Part of a small language model's weights: width 192.
MLP neurons of a small language model. Each row is named by its layer, matrix (down: output weights) and neuron, and shows model dimensions 0-191. Each number is 500 + 40 x the weight over its row's rms, rounded and kept within 0 to 999. Numbers have three digits each. A neuron's up and down rows have the sign that makes its largest values positive.
After each neuron's rows, "fires before" lists the tokens most often just after its 100 highest values on Wikipedia text that the model never trained on.

L13.down113:577545551494439526543521549475515490513537536482525524488470488490513419488505463466496446534549510441523495479597487448549539503469485633520598379462513497451410507476515508511475484541483545483478512488450549566501460482487519503456514536522505463580540556560481549502396493528475532547514512491535589515521533567477485491576481499515476541474523435526571528432433483520502495485493465427490479446517470539534528497451496492516493502546515531470515448419530515470546513521515494471461493477480499539466466475494625537551458494514486470513464459472451548558555517525533509527
fires before: "s ", "t ", "s", "ed ", "ri"

L19.down121:510542533477534534466503521476531473482455495478589428559391412500561560511538472550532517518508508486475473545518462460554581520469515470432500494477489501511450460473516431515440548531478513450548487512525495482514499453532540502531513573516410570504474467476491462544550448467513619498483492474495480480494496499451511527465499512566499480538391496463502572516521475480502465466472467549529479440458540466475459461417487522486498573568485478566541540548498499552500545439498455516477516540465482543524480456555448515533494461538364479520510539533516475547493526496455526579
fires before: "es ", "ed ", "e", "ic", "ing ", "es"

L3.down427:569483554506386502449432478547539471479485487453554528503548521554520520475497520472551399525497473495505496503466499521488509460471515498467469502477504559497565499522476451483545491509546494464551477463479499474434446538448550520517522465464436554500589476464515556472458545535480531560495482524478535521504478490472505439477460558460483476458395511480447577522520498471518467566536562440498495513565457523465495429489425492480523512481422436495548495571594525502476476478511525457462468461516503497603421505539530471507425492485529576524510409530472549525512507544422471491
fires before: "| ", "(", "|", "in ", "was ", "and "

L11.down400:579519562483498490496455448470503489486484539480460472484535471430563448464480483423453455536450571452567425526481474486590510513549467518513461510499445519535402475446514523527480477532586548571520505498436474474590498518531478465505512475562479492455468459541522494510520500464551486501482471517488469483499516572474519477532516437552441514516493544526521557556477458461478434508506504536524519499479492443470471533556504460500432473407603511569477551484399515536538522537454543486535537563490491541499483508465502451476387504554489523477498451544412521495465497497463511545
fires before: "i", "k", "k ", "c", "ation ", "ated "

L12.down176:522533501533500411566555476492469380509462484485526513490438445422434542480436503448521514493512460504485491416525451501463515472467529498507519526446472531530485526489434550484465475560426515485479523535498581492553484619525528484583481520463509508562525457532497453461484548510551532468483458550495506488484575410469526472534491537512572583466515495548485456456433469511500511504466470483595495503543481503540549486543436483405479531542548505483498517529422563479552514474483541487493571538472495544447472496518501505446483453469502442482587456516523508459466502506529473542
fires before: "- ", "| ", "m"

L10.down159:532553480505462527445437442494560494502481523561477503505447489519447467549580525493561497442475600570461493478476469633461473523437561477551470459479513534537455559455504534447523556542494476562509554463497457448411559484467534522503487487438482466437603502511503498457494473526510401477520539441488570479539538450472559503497509524443479491476522513500500482527530475520462476519437534466481481430473517544485488508455500482464568470618506504471486489493489524522534562472537573467540509522549534444518538532478544477474513576482494438468496527454479498468506472550541533517
fires before: " ", "s", "t", "d", "t ", "th"

L11.down358:487465498527475424520488523502568512457459474553515518525486460499445460487463534462544465506489506430487398627504492457528472566494514534511479490528408466481523423506547531555510449460482583485538485492479508496497484535503530511541419513496481546435552562574453486523529506474521554520412539447502507488555541449560475488485531485431451463431580553498503421503562543520501486431476534508518533477476466470499541528486499470407503532442458521500508487506514569479562528529517475504518411423453518492464513492529546552421511498491506418447496543498508507512538545448497562501
fires before: "t", "tr", "on", "c"

L3.down301:520471389545569518531537493533517549539555577411495510522479565559509499502457499531523511557514538436442510503482519494462459527507459455490506400519561530534556459468532481463499482526478534487426440504473464517524572446480505501520512469558458535512522504494479515522503572494568559510558505486555527597431457523503519516554554481485558597478515466518486501490485567516484451539486456531505476510605518529539474517459476560442520476532578571558514557464477533528422604552468492553486477505410481472502484500523524507530489507543454531530533458499452507528517506489491470540
fires before: "ec", "ac", "ir", "e", "or"

L16.down177:519558537545506472500507460460506488452488502489493458534537470542524485520548496549589512495519495521530440480515541488550574522521526439548520412462479508602456486444500497523494477465385507447505440474473483509524423512523538498509490482456489524461439497496417556518466532479459531495439508548467469525513595543450491544499506456533509486486536546478565490509466524557463382515470504485483492416535562552516513511456492548473553545470425460549532447499478603489491500477484491473476497493500455477447481463459468487460506493583481472558545436500561454566559523450454522582
fires before: "e ", "i", "e", "es "

L2.down186:540518469505434475471494451437517449515479524449464496510459497483511490417499500471531500530551470515533459513530380488442608457482500525485576493468526511515566532578494548495474522506533487558534518512497531516537475489491533558504538557547534527528528510528553479554545439531503528505503564496534512571494521583464485489507502514550546593546497485539527561504467504464508484574511486491515436451536531470518531414494440557457459495490498520495484433574577477513509486496539506512500508474507670497578536445522499460496569505479448517514480507522385444477465536505524503495
fires before: "el", "ed ", "f", "v", "n ", "c"

L18.down472:472509477526495481473494553486475470491501537486502484536549458522470453510517497502491511515432519501514498540536551505524477418474430515501513514420498528512475449466377509504518511478524556486415427461592493487455476516518578518594508577455396472490530513506468444519500534502519574473428544558444514425524529538501436450526535442489542489505440473512492505501567532468533547514494491520459495450440538510499534466508492487555596586518502417482492497487501558462466498554468537512517492546494503517550525546508396488530551530512531475515517437587523560575468538465547524540
fires before: "e ", "ed ", "n", "ing ", "es "

L4.down375:495548545506534356517443456423523572448468507620502543543548459542479434462501498556444583526487504571514525421497500473408521482443481492517511491511535505501380473513543445465542511479520541452500464541497480504480466457439486483548501576446485509497469491531560518476435561547422457517529528507522473511475473528574459559516572479455505543500527493543512548504550475539465514500503530532520467507503554461484472500436525526476498505453558533474459543493465452539483428481433488482515480450526535534507510495563465490500537465538534574494534476552501543493502489554494486455
fires before: "s", "u", "t ", "si", "es", "P"

L2.down223:524479441557589525522496485519572543542550514422556522516492581530537506424403539471547567583486522437425472515438507548523440474517474411499492492532541504544565518534521495523521460503553564490522515486498481510510506498497481481513506465537513507543461531473503520511471517491478551506537541492536441540559489589439514471580525515525522618519422439487512478497449540551505494476547470469509463496535540518524432528458522480489503427563539450512470554474487534520411511464469452519498483546501466488470552587516479526547442546503472493497524427487415492515496520551504524555
fires before: "ec", "ac", "in", "or", "ir", "e"

L3.down106:485496454509461477554517517537465511548512469426469521509483518518484498450542479505523445491489468553554457492507452485418485477512483489538508537512529473470520570588444563451478503491505497524520516600523520499421581522428514512477431489415475401524547556477508496500533512479482536482505525502538465587540505554448473481506530440544536489509477504471399520510509530497529470618485461436528521481523489450581459528546466444529476548522511536499508488529544502506486560537472460466458439517564569550563471495571490469569578453440460458460505570522473502492439559511473476508
fires before: "d", "d ", "t", "z", "v", "f"

L22.down421:502451482515466494536467494453458508514476510509508486519588472433527445494502463509554452445503491506532614461499533394538524491463509526481529453458547468441475459393545460477445484607525472482477522492500550489522476545512474513401436584537491458517486495472487495479512556518519458516518514509518541557460621497502573431574460545517463534445559507483504494462528552528561504482462463443549525505482524533496481514516510490440460538423474495493507483440467462507496502477443474483429491478531553499533518533493592507502550475460460523490493522457456534494562479574507567572
fires before: "ed ", "es ", "e ", "s ", "ted ", "ing "

L16.down216:515507426514499450532493494450524422562484534454514455519462501517532559494476458511483456474488466446532511548457498481559510490510521503530477438513522597429447447513498448497485510508486551516508556480561413475476468474509521535484458450506551458447501513435476497501508537478465523496538525470435582585558532425515529517475472437483499518502467503489492504497554551482453450461513396481459529395503437497460467530497462513521538532463584507572489487461552520546434536515620541447508507539546613523498544530445480515459453530519495507537539514459521514553530475481524581488
fires before: "t ", "c", "ce ", "t", "ts ", "ti"

L12.down417:521424562494461509443484551397511471495492565480501533496498469561431479454548517499409453495464537535504485527497520439491546476524528470516440533515488496457440509379522477494528535523443530449449527434523514520491471486562531527521551526523513429436497520505509541445478475484488545500429501571506447508527461470478447466442472490657502521457462526527564516509510445476490520456470481394492590521463444473489502463496555436524525522488516500491462445488504470486460489609457486479470527480484549497554465452528407494486511491522532505505531481561523521458542525522471520529
fires before: "e ", "st ", "ed ", "e", "ly ", "ing "

L3.down299:499452546434464530490505425453476525468463524528535389522595560564448456500482573502474453549463512479516461492477590539458618491504498491501550498533551524490495531468517544430476521517493495507472528556521517547478489493565560512519530572524540466544468532541464528490498489491513493510573519525507541545499472454429517566455504439499485504526483445548513596452505522598506452512497477529462481490466547501562545502521549542527508507551509497508496487427465496530526474466457448507468545489476500457544500495445448542513452542460565514485442535496546523506624568439508489562
fires before: "e ", "an", "en", "en ", "an ", "os"

L16.down319:560552456516477488494464515563512541475556455428449445407497528522521513531518529519595476451480521498571560529443496492494468524586565513552446534514563506559462450469475499449476468467549514529522506516523503450462421495466479533496514596566515492517505474552502486473529477556535507578513517504537490538502465534535602438471539471426475444481483504467558524436453499466509488449484484533470528519478472459463507481529529438545472478476465526468453482511528481496501485443500425471390484523457487576575483509544491509497569584516449474551488526497530455413531529490553493465
fires before: "\n", "in ", "("

L9.down379:462444530547463531526501430494537471588519466513536470502557478495541481495476430493522429510526495511500515567531636510466516541525560438577526477520499473464501472499456512528477495501506554456487506511508486459568472552579545500414543538525419486486474562475502511469466450501539517469442416539516460568498531512467501498493452588514488446514532491508503544508553467522469459480529478458481488467545560423449515474464512588562540455545513406497471465538504431484491491521444459498487489465482575505581488541513555432547514441516501478491534509472505564554451541523461518432
fires before: "d ", "ed ", "ing ", "s ", "an"

L9.down460:461459448440490528606536518508438480491492475507480457456408436469497468456471464528460473488543504470495522489491522514497432456433443532512464513505449491486467508554455457534472470492395484483558436408464522502422492535518475538521524549483552499391434483548485477476480511505491543468473480455527586505461483486478516433535495547468470568511518421548552546505443472549459507539553479547522481496480528535597529469454535488506507468494502526459511439532519537476493524473503436534495502484528558548463528532601501533533454544510484592479568510517493466519507541588447540511
fires before: "s ", ", ", " ", "\n"

L3.down63:482553524477494467541641495478535459494450567453496524532513453510474496498565523515438511531516519489555469572416457509510516457548481561539491474510488461458449472430510543544579517544496465484524520465445539454530491402549503436536618511510467569554553541545497503470528543510493480480512558575498552473479551540433498483436484544498506547374511446526488510441445530479490509483518518459526472496493475519571468544489487484531491555589476525477499553488470469525425542536504442484504502554537558489508440550542489561501493517471469473500529463542508534454482522516502539478
fires before: "o ", ", ", ".", "ed "

L16.down419:557467514430456491484491494458534533458491567542434503469449551490494464484514565476490427455461549522530484484502486497532491492474528530501468513527426469485492397570543491523459510549502552516482534494474554465505473449442473542490490478463520482492528513447600489480461518439455445514425473485522515523478471429493427493483414507472556509437510498506486508529600492512548511473442544513536493522518421408480497527519476468520579504488579527523441469502477418532463540513507484464459514426561515457459525530523463395547523525504535472531465563557514470513599503556453478557
fires before: "e ", "ame ", "om", "k ", "a", "ed "

L3.down434:511542539559431539525513505567571458493503478489521456513517541576444528574578491495463507554541571497498410480521399438459558555560535485475466499478576520516432508432530469513529498589452449516506563550455496524513575510482489456541485457482525540461509496462488473543541461450525539493485523483485499482462492479490461518514490495538545435485590508391508563462582448470462523521457498566514511455493474499469482481495495542473548438530524511497554455468496480519522530532374495463521494524459504465521537463426534499497525479528495440457457491501556467477420513516466469510
fires before: "el", "er", "is", "ent ", "el ", "ent"

L3.down136:505547506602462543465533502539506491443415503454491514501526499574454513526555468477455493468539519472533452551449468431453532530499507553458432569464510517521439483470555543460489484556403444507532541541510508515491481497498553572519506432471537476494504470598468513573611483508526463492501531560498482496452475436455398457562533401485498478539537465455481480500503470492439541523487464483500505528500480545519462455522469443539543457463527455551584518494465541507499458539490444465515457514498444522486575468453468488493482519496496477471540545552510466527455417486495552554
fires before: "er ", "is", "ers", "er", "ed ", "el "

L18.down100:542492487480539466554491409533510485471465460463543513530488576512532547586434456485570492529520520466423477546570520498502470504486483555434478449536429426579486522492516474495467568500507517529461465490497446516432504500431508492534480518480485534407462569490534509564548431521467549499532500413384503443547496420455472497472468517486497514425481515497456569560491503475566421508472467492446487492489505505452499510479515483506553464432475494549508500458488554468517483463557486478528541528566473487408529477426492489496469467527460481557523499486486506512427504431473464442
fires before: "o", "op", "k", "as "

L20.down296:469504452478484472533507540498567484487543615496447532556524460481555512451539467448416475452463461549535477495487506549499559474492477531436528511562551583519471522472545471456493471552502453543551487507493469482470501393496484468468523449456468520525501512576498463519481491519506448485429483500519493502524467557517547478581566413546501449493591510456549494476467444467460433498533456510421479503490527440559433497539501514531529541394582462499501560485447542476444429452552538514467489525472514503513497520538499470475534489457470572491533480545499588510498491514453540483
fires before: "k ", "k", " ", ": ", "+", "\n"

L2.down36:462548529483561497511559501507501448446511483521488549478473464496468474487601520498502454549497544557534382550472501500391489530443486456529447470600489522550432488534441529447520508568456489471488478521481527522509556560508499516487523493500508453416537494454446490462460481555502468514490494454516589577531437466492460501512538509454488518443537534507544526413444521535471467523437482485419483445523510468478467444564464535585483460567551534486519492497569560520519512505552465550565489541494464517471481512552558446494507441480557496550484448505537535484469503563493522514
fires before: "g", "d", "n", "t", "g ", "th"

L2.down363:539484519476508447550528536505448599476500526499564555538463444490498507565499541517453502525464474481479496546553484544537466467542478473487523475479483605547528434483481501539480634554538504495464457551562449522566546507517464474566595549554472527517491562485582537371521497486538542508557469460487508566492530508483451531540518482481479551517524457517534489494507478501531498450474513585495485477465532493453507480453494512450538489554506474464580553582471471495559533531471485489509536532473584533507494506509455572490542526533468507502446430564461495497513455504479509578
fires before: "ain", "er ", "e", "a", "em", "es "

L11.down497:446563528499496483509394516525507494431511523486488524552507521518474507479459450465452539516513520471497535561525502477523413478469387529504519508437521509545519440533504481536471478451501512446562468537570513486481444555553464549426508497456499507465516543520516538534513581567516522574513567539480501505441501514532560478472475473427601572481479435484491557515510542508574486471484537433527498495517457551479574457496429507476506580475495512466576512497405483550449542475550512522487554515571537543533525498526512509495499494495510440526541497544510561446526480479531610479
fires before: "s ", "(", "s", "al ", ". ", "sh"

L17.down227:506590474546464416542526562505539461537528439520474553487489409446468544531471496506474455540547488452494444566546515450445506502497468438487495513446512550533450505555511569504503496470552492461527397559510516536474491543459478583505445484500484506458538443464533502518470443518478520530478521422468470490532491459513519431507536504384440483460508466512526499462516546545523494531509505493481516467520525522481555456642496515486539528487483489510557529503499380553442539506453523514494488491479493441551527511543539553499531544539553467431538481459549583437483506518483495521
fires before: "s", "si", "t", "ted ", "ti", "tr"

L2.down108:589533551529452524484474469520561474486428502416474445466531493550518555469548517498486474518492494499498438503438461490459530541545491536473476505413481547537471507363466476479530502491477463565531575545505534452496504453476475574502499540574482469497540511515473596566596503475551491489520500481559491512541488418492526451533503513567494472570446451467523518477403446539451533524447502461507533541523438472489489432588499486524481477481467444520588506459495472543517468581515505456505489492435507516534512510519465560541536474557521498492553526490493481491538471485465503575
fires before: "ers", "er ", "e ", "il ", "er", "ed "

L3.down122:544479449529522514489486452495575568577571515390522505478504492486517453473500495529544494480453529483520472498500511474489482515513502454516499472545507533554528461478462527466517466504465539479548554521504451463522560456513480459542518465605492511489443533510499518501480502463499469523568522538487485469494507515555503583554455461429550558436495446449463489509456557560415559553584507510550477443524471530528415548425536498477533441595453566456555544557486527503508489552415438547560484499519459529491504516498535508513441541505513472470573394501475546532477542455504526498
fires before: "ec", "ac", "ir", "or", "e", " "

L16.down506:515510523459521477494447501430513557475408535476597452485526476506452424542504548534526552426489563514511499484479556533479546485537546509490507577485526454519440470442503511452464498493398531476441505520425516540474442552530491499499462477464502476483494471566521509546494564507458500518546469539568454493438499584533491537500528541475573506502541548480461456497513520511520580472487558415541485517486555484539491475380500567508535436500554548525487496542435501466563490567516522491561492467483455430505471467437461434496500549438507491568522479506577488529524511485508489541
fires before: "s", "ed ", "c", "si", "e ", "d"

L3.down450:502520616523516509537501463341593443510465518475535552557508538502437499459547469468532545473498463503541557488430500487545502496577530499487501494425538536515519507518503528526443505500496507536572493435525491488472521534503556545488483485435541501438511507495492594459525454499521516532551571515433427504518452574505523544417480536488486487514488541487512545584523481480522541482563476548463507531492563480549510450504495508581503403433516532547466515528468565473526504459447519545457543510492555481523527483496461523556498509475576506516497475573496505488405518492519498465
fires before: " ", "ch ", "i", "in", "ti", "t"

L15.down308:516559471509444544466493575547499511501387494401493445513444480575507480525520574504521543513509544549509502450486492515510491516500533532540456540527530512542543453455474536487536549491543451534470540545467506498447525550471536490477489512480486526497539428604422454565494444488476527484450487550443463479483492539521437508569483538416524474543502510512506477493545504493555445446525569506523546453478569567473496476425445495472564531526480446444535555501501474421432518523510554448505512428478540422534459488544465512473469455510513508492504472503533573489561489494407512549
fires before: "s ", "s", "ed ", "ing ", ", ", " "

L4.down388:483445500435529467470480475535513482510438513425495447511520461551499487543443519527510467557565496518551391531449517520449555516510507519501524433502505519514426552535476529480513504563535489563499490553518520520520512488567560530562479621587531494556533500495513595479483534423494540537574496511520512480521536470437515529483471488440514444507486453580537530459495439573502495463472478471512493538496576487558539474554509520482513483516527530471470514445468502572461596473492456538522508521471523524478518503428500454544447546481576470541436520492527495444566525418559466506
fires before: "en", "e ", "an", "en ", "an ", "os"

L11.down501:591480514429482509502537505454547516479491454544521529520495556499466517472496381425507538475486482536467450492451481480540522418540487464510496525427538521484487467517504407455496427531526507494465450487489471520499550567562536523509510470523464529483517522470496533479466501445521531447501480510502496467572505543490414444456516491488479524487559564490593509553498527521477450498484472389456524550445510469494561465552466475526504497487548562510447447486401554515482442578527511473475483517536492443474477566591441514476543519490546470513533490474478478612565478558458537511
fires before: "ol", "e ", "re", "ed ", "al ", "ch "

L8.down490:514456487412449505466447515479510423550439480581460508495465446485502517499469458525466532471535499519484512501466511468454454453486484471526471459495501489500478501507469547560571604441467512475505587438492451465509610454497515425451417492502539531462509443551424585533482433466477528589518573453442533550482527489494476497432480467500460496464570518504462465528496496471561464549495529527466519475471546506523492527533519507507477541540497514530502519497542475528459528505451492490460419494542537451517559549571571470502589522521471412492471476523489564535456445502502544456
fires before: ", ", "t", "ame ", ": ", " ", "a"

L17.down510:524540465524542488498482517554534507480416467552546472500494505523617489503537442525466480421464519498500478623537503370493561551502490492534538420519436495598431414482487452502457492551439545470535537528476564555525513487478498504556543492515509520459519525485502467492533447531554504481512486550527431507534491432520500440507562480571572471523428461467477533486491481435524479442484537498536442450502541458471511485517539496475466464533482472496535453536458496493612549519509485519511508515432462477519489524505494464497514481458500448485535551431495457536470461532459426519
fires before: "e", "er ", "em", "es ", "ed "

L7.down246:514581450567498503498431505510479502483483528422579466511593479488535517525519470480471490559536476496465500532488590493484462513497505540522539528506545498485497481518420521455560501522554516555388477466515492487468492540484539551499499458475403525492557504505542539495500519567498512521519486496474522537478496449530547415484512494398546568560536544491506506508472492510555442496514543354513495530534522499472521549457487453530470450549508463513573458573517536569459556529493538465436468462450504550553448528496519456545497534444520548539477437570528486463484500511579502544
fires before: "| ", "(", "|", "- "

L13.down489:542513478477517475494512457453506489513523509518475492557521597501532520476540492555469522450510468480530454524435462460612492485530561475520525464465581511501460521480480412475469541467536509469492480465481420437527519538490498525550546490507491456420459514533536479599491454477514468569428529564432503500463530533472497486463470535485522573484474404470449524448516482480436454549549485536491541496474517423526558463501471524522494540464550601483513536471488490514483458451554488505531486563537621610557530489510418500506525502507477501491525483520516467502421553505552533533
fires before: "ce ", "ti", "c", "in", "tion "

L7.down479:577540534505457462508442412460534524488515521560521535477497461542459534520573483481542565522479510500481490476489468532521526461467555495533481440497467555469406437517485588473511427486494510458511561567447439530464467513504506475517495529493559444498473475518532538510457444508520472494507524553433503503464482486442499515550456488527494557510563576403445495577472529497508489539522536399440503414503530510542500564435533529505540527515518557459443551524497483548512535476404477541557481569526553516536435487458478508475473482492452509462416474516509514491488485532410536556
fires before: "s ", "s", " ", "al ", "in", "o "

L9.down322:470459598445514561528490443486500467447510526602498491488487503470498486494473471497449432502501411591467527438537494550463465472462448530448494483473456613545502503518439465483444538532504398556499501470497504500428476475543464523498510521522502508446468498508445519461481489450460472536511499484532500504473485500500499502454496445421575567512455435466447563516526441533459523537423503497482487508538494475501476464485427512506551482536523484479498482484530523449471585488527488517520423552613547545530538484571493506591450496405486478529501510468559482491478530440545497501
fires before: "y ", "an ", "a ", "y", "s ", ", "

L4.down446:503445521454476571469487437439458521512441531534517474505549535577439493519473548465490456521463490471550465510453591556498566479457480483502513488497510536537545482526501527469554496549537493504528470578517520524469498540581533498478522527525468491558522495538484529498422456463541573529530493555494525528507476428420513512508503434519507492470463412543530562460505518556508413493453527551434483481538610487584542513509524486536516541516529497549454532416517501520511530514494445542500547490471511465548481483469457539484457552492551463511471568474472509504638554430555453497
fires before: "an", "en", "an ", "en ", "ic "

L10.down363:484464537502479502526532502496430493512549435476542492504471531478474482494475475537497492536543474458454478529391533555388497501426494497509513457438520516506546534476453491569501501526558538499527537527461494505515516462577497415493547518536470508473504522538484490524494466543496494476516421541519561530481493510500432545546532516476527521550492481507517531458532483446475502491495558455568480522566496441457579499442484506568489514468542538528510547447542641472464443482483462416474518502503550461532573466512468522513478429433434449502531595527501556607479467516490561435
fires before: "ed ", "an", "al", "s ", "al ", "er"

L12.down286:487490494418452480518507467546504485531413531475523528455422543467560584446548469507526473469504490487522462446482494598536576500497516478484452470523522536504425492466507578544496480486522500482509526507507435529543595437481527438502537506496506429572563491465496490533485502504525480486500550435512512446479443421468471520433451532488477497485516554574573541516487499455556573510471447412534526490526519531578468496506465537508564528581525506507477451478449495429521531569478510494512424501514537471518458528507474478504593503522470536475481481476571530439532410535521546472
fires before: "g", "ld ", "t ", "th", "t", "th "

L21.down297:530460508543540533576479492516495464508486439556458476519461528513532520540485474500593490456532473468441497556513493541516566519465525440497468422445535481521506510512558516464438521526559483509514510537523505544493442511465563453497511426578486454473535477572573462457573452517494500488507521434454495535530560505470500515576448505525433432451493536471544558486550406497570530486469485582539522465527500514468510464515428501430484524492573459515575452533418455555486537421526501548489464507481459521498497467485477504497529440523394527501500533492579479456490516489508449562
fires before: "ain", "es ", "or", "e", "re", "en"

L21.down3:478537536438510519482513466541486411532491504337526513496523427464461495554446501507527553445509454462454468508529510474480522521495512454563558432525465484514412441488460547484439472536519527523526444484455471532426556536538502496456472531472536485535538414488520494515530501579543539526462475571456526464441491524490474545516486467551514513533510511457507527462475489494495469477458467507506487524569480535480489485534471440517430486366570439541511488475492468514538531506469509469506492563599499521489532556410483504440504490489454467519547444490516472475503495548541421556
fires before: "- "

L11.down345:455474521550481459557414527481473461496460521531498507493509474487459515520484518515540510455430537593539468490559541500525500474504545568524460470431511557530476554461515484477477444514513478489519498482522566467513543408491515440518492488524481548487476491496549533507413485541508425599487466499463483499479455470425509527513498471579459569520512499483550626563507523467506449544499540455498475423478523532506460447537512468493573498576538533515446426485452491492554532552496520507475470542527508445579529531547530514565406486502565449485457439494579502462554561531509495485
fires before: "em", "t", "x", "t ", "a", "d "

L12.down93:539505563462494524533481543447449521539502518324573462449539576496506503435483434512471499484524517470477492456480516505437508472595485548459536484461483502532428486516477498447516504483545576507461509534523462459488469513544527552520532561495499406494522504526480548610559549506528503579504462504495517512478555468499519601375507531510512546522507503458514530477446488500483478577489488474521549530457538501445517427513448518554496504468464468543478434559539532508525528508533488534504487537485486481468480477444489447506467452541536493590497488528543492504511480487444576521
fires before: "==", "The ", "===", "- ", "B", "A"

L3.down36:535522442506480454519459506551466585473495487338476515479531485546583564487514470549549476506481476542473580547465501523481523555512534521508487409506505484508528477486450459486513504551533494478575513465523478554502473516452532529517468501493438520517517541497462504503473506527490521435498459506480488500484479599604512454493525455440495489436496534529490585485483493580554472533522501420465467523501460487579532469462462447476455529608451441472467524506543515517452517428484503475439573496514505494541452542479564513491450510516469581512501517491455510468469493437526437424
fires before: "\n", "| ", "\n\n", "in ", "and ", "("

L3.down379:511537571496494410533587473520560516494487489481426460601544469519484448480482514550512550444448481488506519550531439524576514441478510538531547526488543393548531450493470474500645510538501505441521472501517522468535532542492545425519550479521491488496484491483463469458525469524448476458571489486551459482501537508494457495503431443498602596482486478437505470531479504501468494531552521469498476479548471460471522510492489470535462505539506487514465484490409408444476489472491474536522436506554473475471454528481505603468545530516472502508540428491512536529468476477427530546
fires before: "on", ", ", "h", "on ", ". ", "."

L3.down223:463454500561421553442532514536503548488492491363455497536539492533510547455500465508489508481499468545461512474448444513458440532567478554503446456417507477543411537442536502507468467469544513522485474569469509542504477509434492550454487481575483496462520468522428522490464524543537518536509492493465548556568498540501461457465561544469506521435399568470470513524443458459516470524501536501466444471486553492530531519444471461474517407498453453542524526502458577566458525547496556498471450568528500476560467498493533487533467466512559508512493528479542562498535443530413501474
fires before: "\n\n", "\n"

L8.down356:557511584506526433494491486468475542452444474305523583433476505522507451508497471491522504515507516474481448545452500472460512496533503474460538463485417516495478505443510488450504458516525530501454585528474528525518482459478580529508516511464554462541512528500511560527539578491557472513474466502515583527522480472541489532365491532471489523444462490501520472462430497495542456546488489502513555515523532545536465513572462509490470549419469554497442525563529440552505529576471514504517502547496427458500465474505481495464519471510502522528463442471528546507421522501415492524
fires before: "==", "The ", "In ", "===", "A", "F"

L16.down36:497536487487545508400578472530475581430503461442511549478548477510443432473521484552466552580490474550474492569482498486481584503481535466578529526522541544558531514410525522473549469481532437508494479504481485559486449499466542518531464480515440472499504495551410528601496512512489514454530435554568478437448492531478506568515524557524554475473475454526551498515514488487526414429532469440500482519583533533506425479473491497520545442495492498480500482434459483510528502500484494513470473522479484497498487454507500427499495537417490505576553475470472413513581534427485536521
fires before: "y ", "e ", "ed ", "ing ", "er "

L4.down112:532525525528523502476573487523455488435481489505426452568545489533488482480530481592497584498480477501514511456446463485574490491518469523528528465499494445504552441489499569568541516538502516465551596534553529439471552459492474480481622485474504505467434501474440478439506523502454509544501487573526482516481576499459480471526479511505512578356446566532442580468403511512550502509545542502521571468540457522555475467495490462523493498472522517500452488479495442453455519537520452548493502605511459468499443499553513530547519514468482473446506478483467530505535471530457531533
fires before: "on", ", ", "h", "on ", ". ", "."

L13.down306:473474525509461480526464499509513402561550472527465539533429456561481517540530470507553565497540472459505522517521579526473507496532489509564497497448492459568522444387522530550483505487460483484517484540507460546486507564494482489430578506511473555404513527531484476507449452501499453464446453583569527518457541514545508471450482563419499496506478484498492506499536482486520471521512524431503538404555549506429571503529495497459547537527481478508534466522468534441502519526494476398503478451557573572547520443485455484540461384536519475524495486530487563504542507529514584511
fires before: "an", " ", "s", "s ", ", ", "-"

L2.down22:472503526503507506502501556491491498497507500634531537543540561484514498552512513534465510476496459419498453587481463437502475454479492513456480429455462528522348517506554498435500536459544504536481533482489526468525443492457443472497501509487505476506545526566484519468491515514516469490534537507523498432449531476525549527659490494488504466584519434518477491463509560428436584625477512498444475516504509559440493504502525518532465508535502493500535565502507525498466516469575456548501538539473496517494614521512501478520456495456496530529526563483538496463509494432540540470
fires before: "u", "h", "us", "g", "e", "en"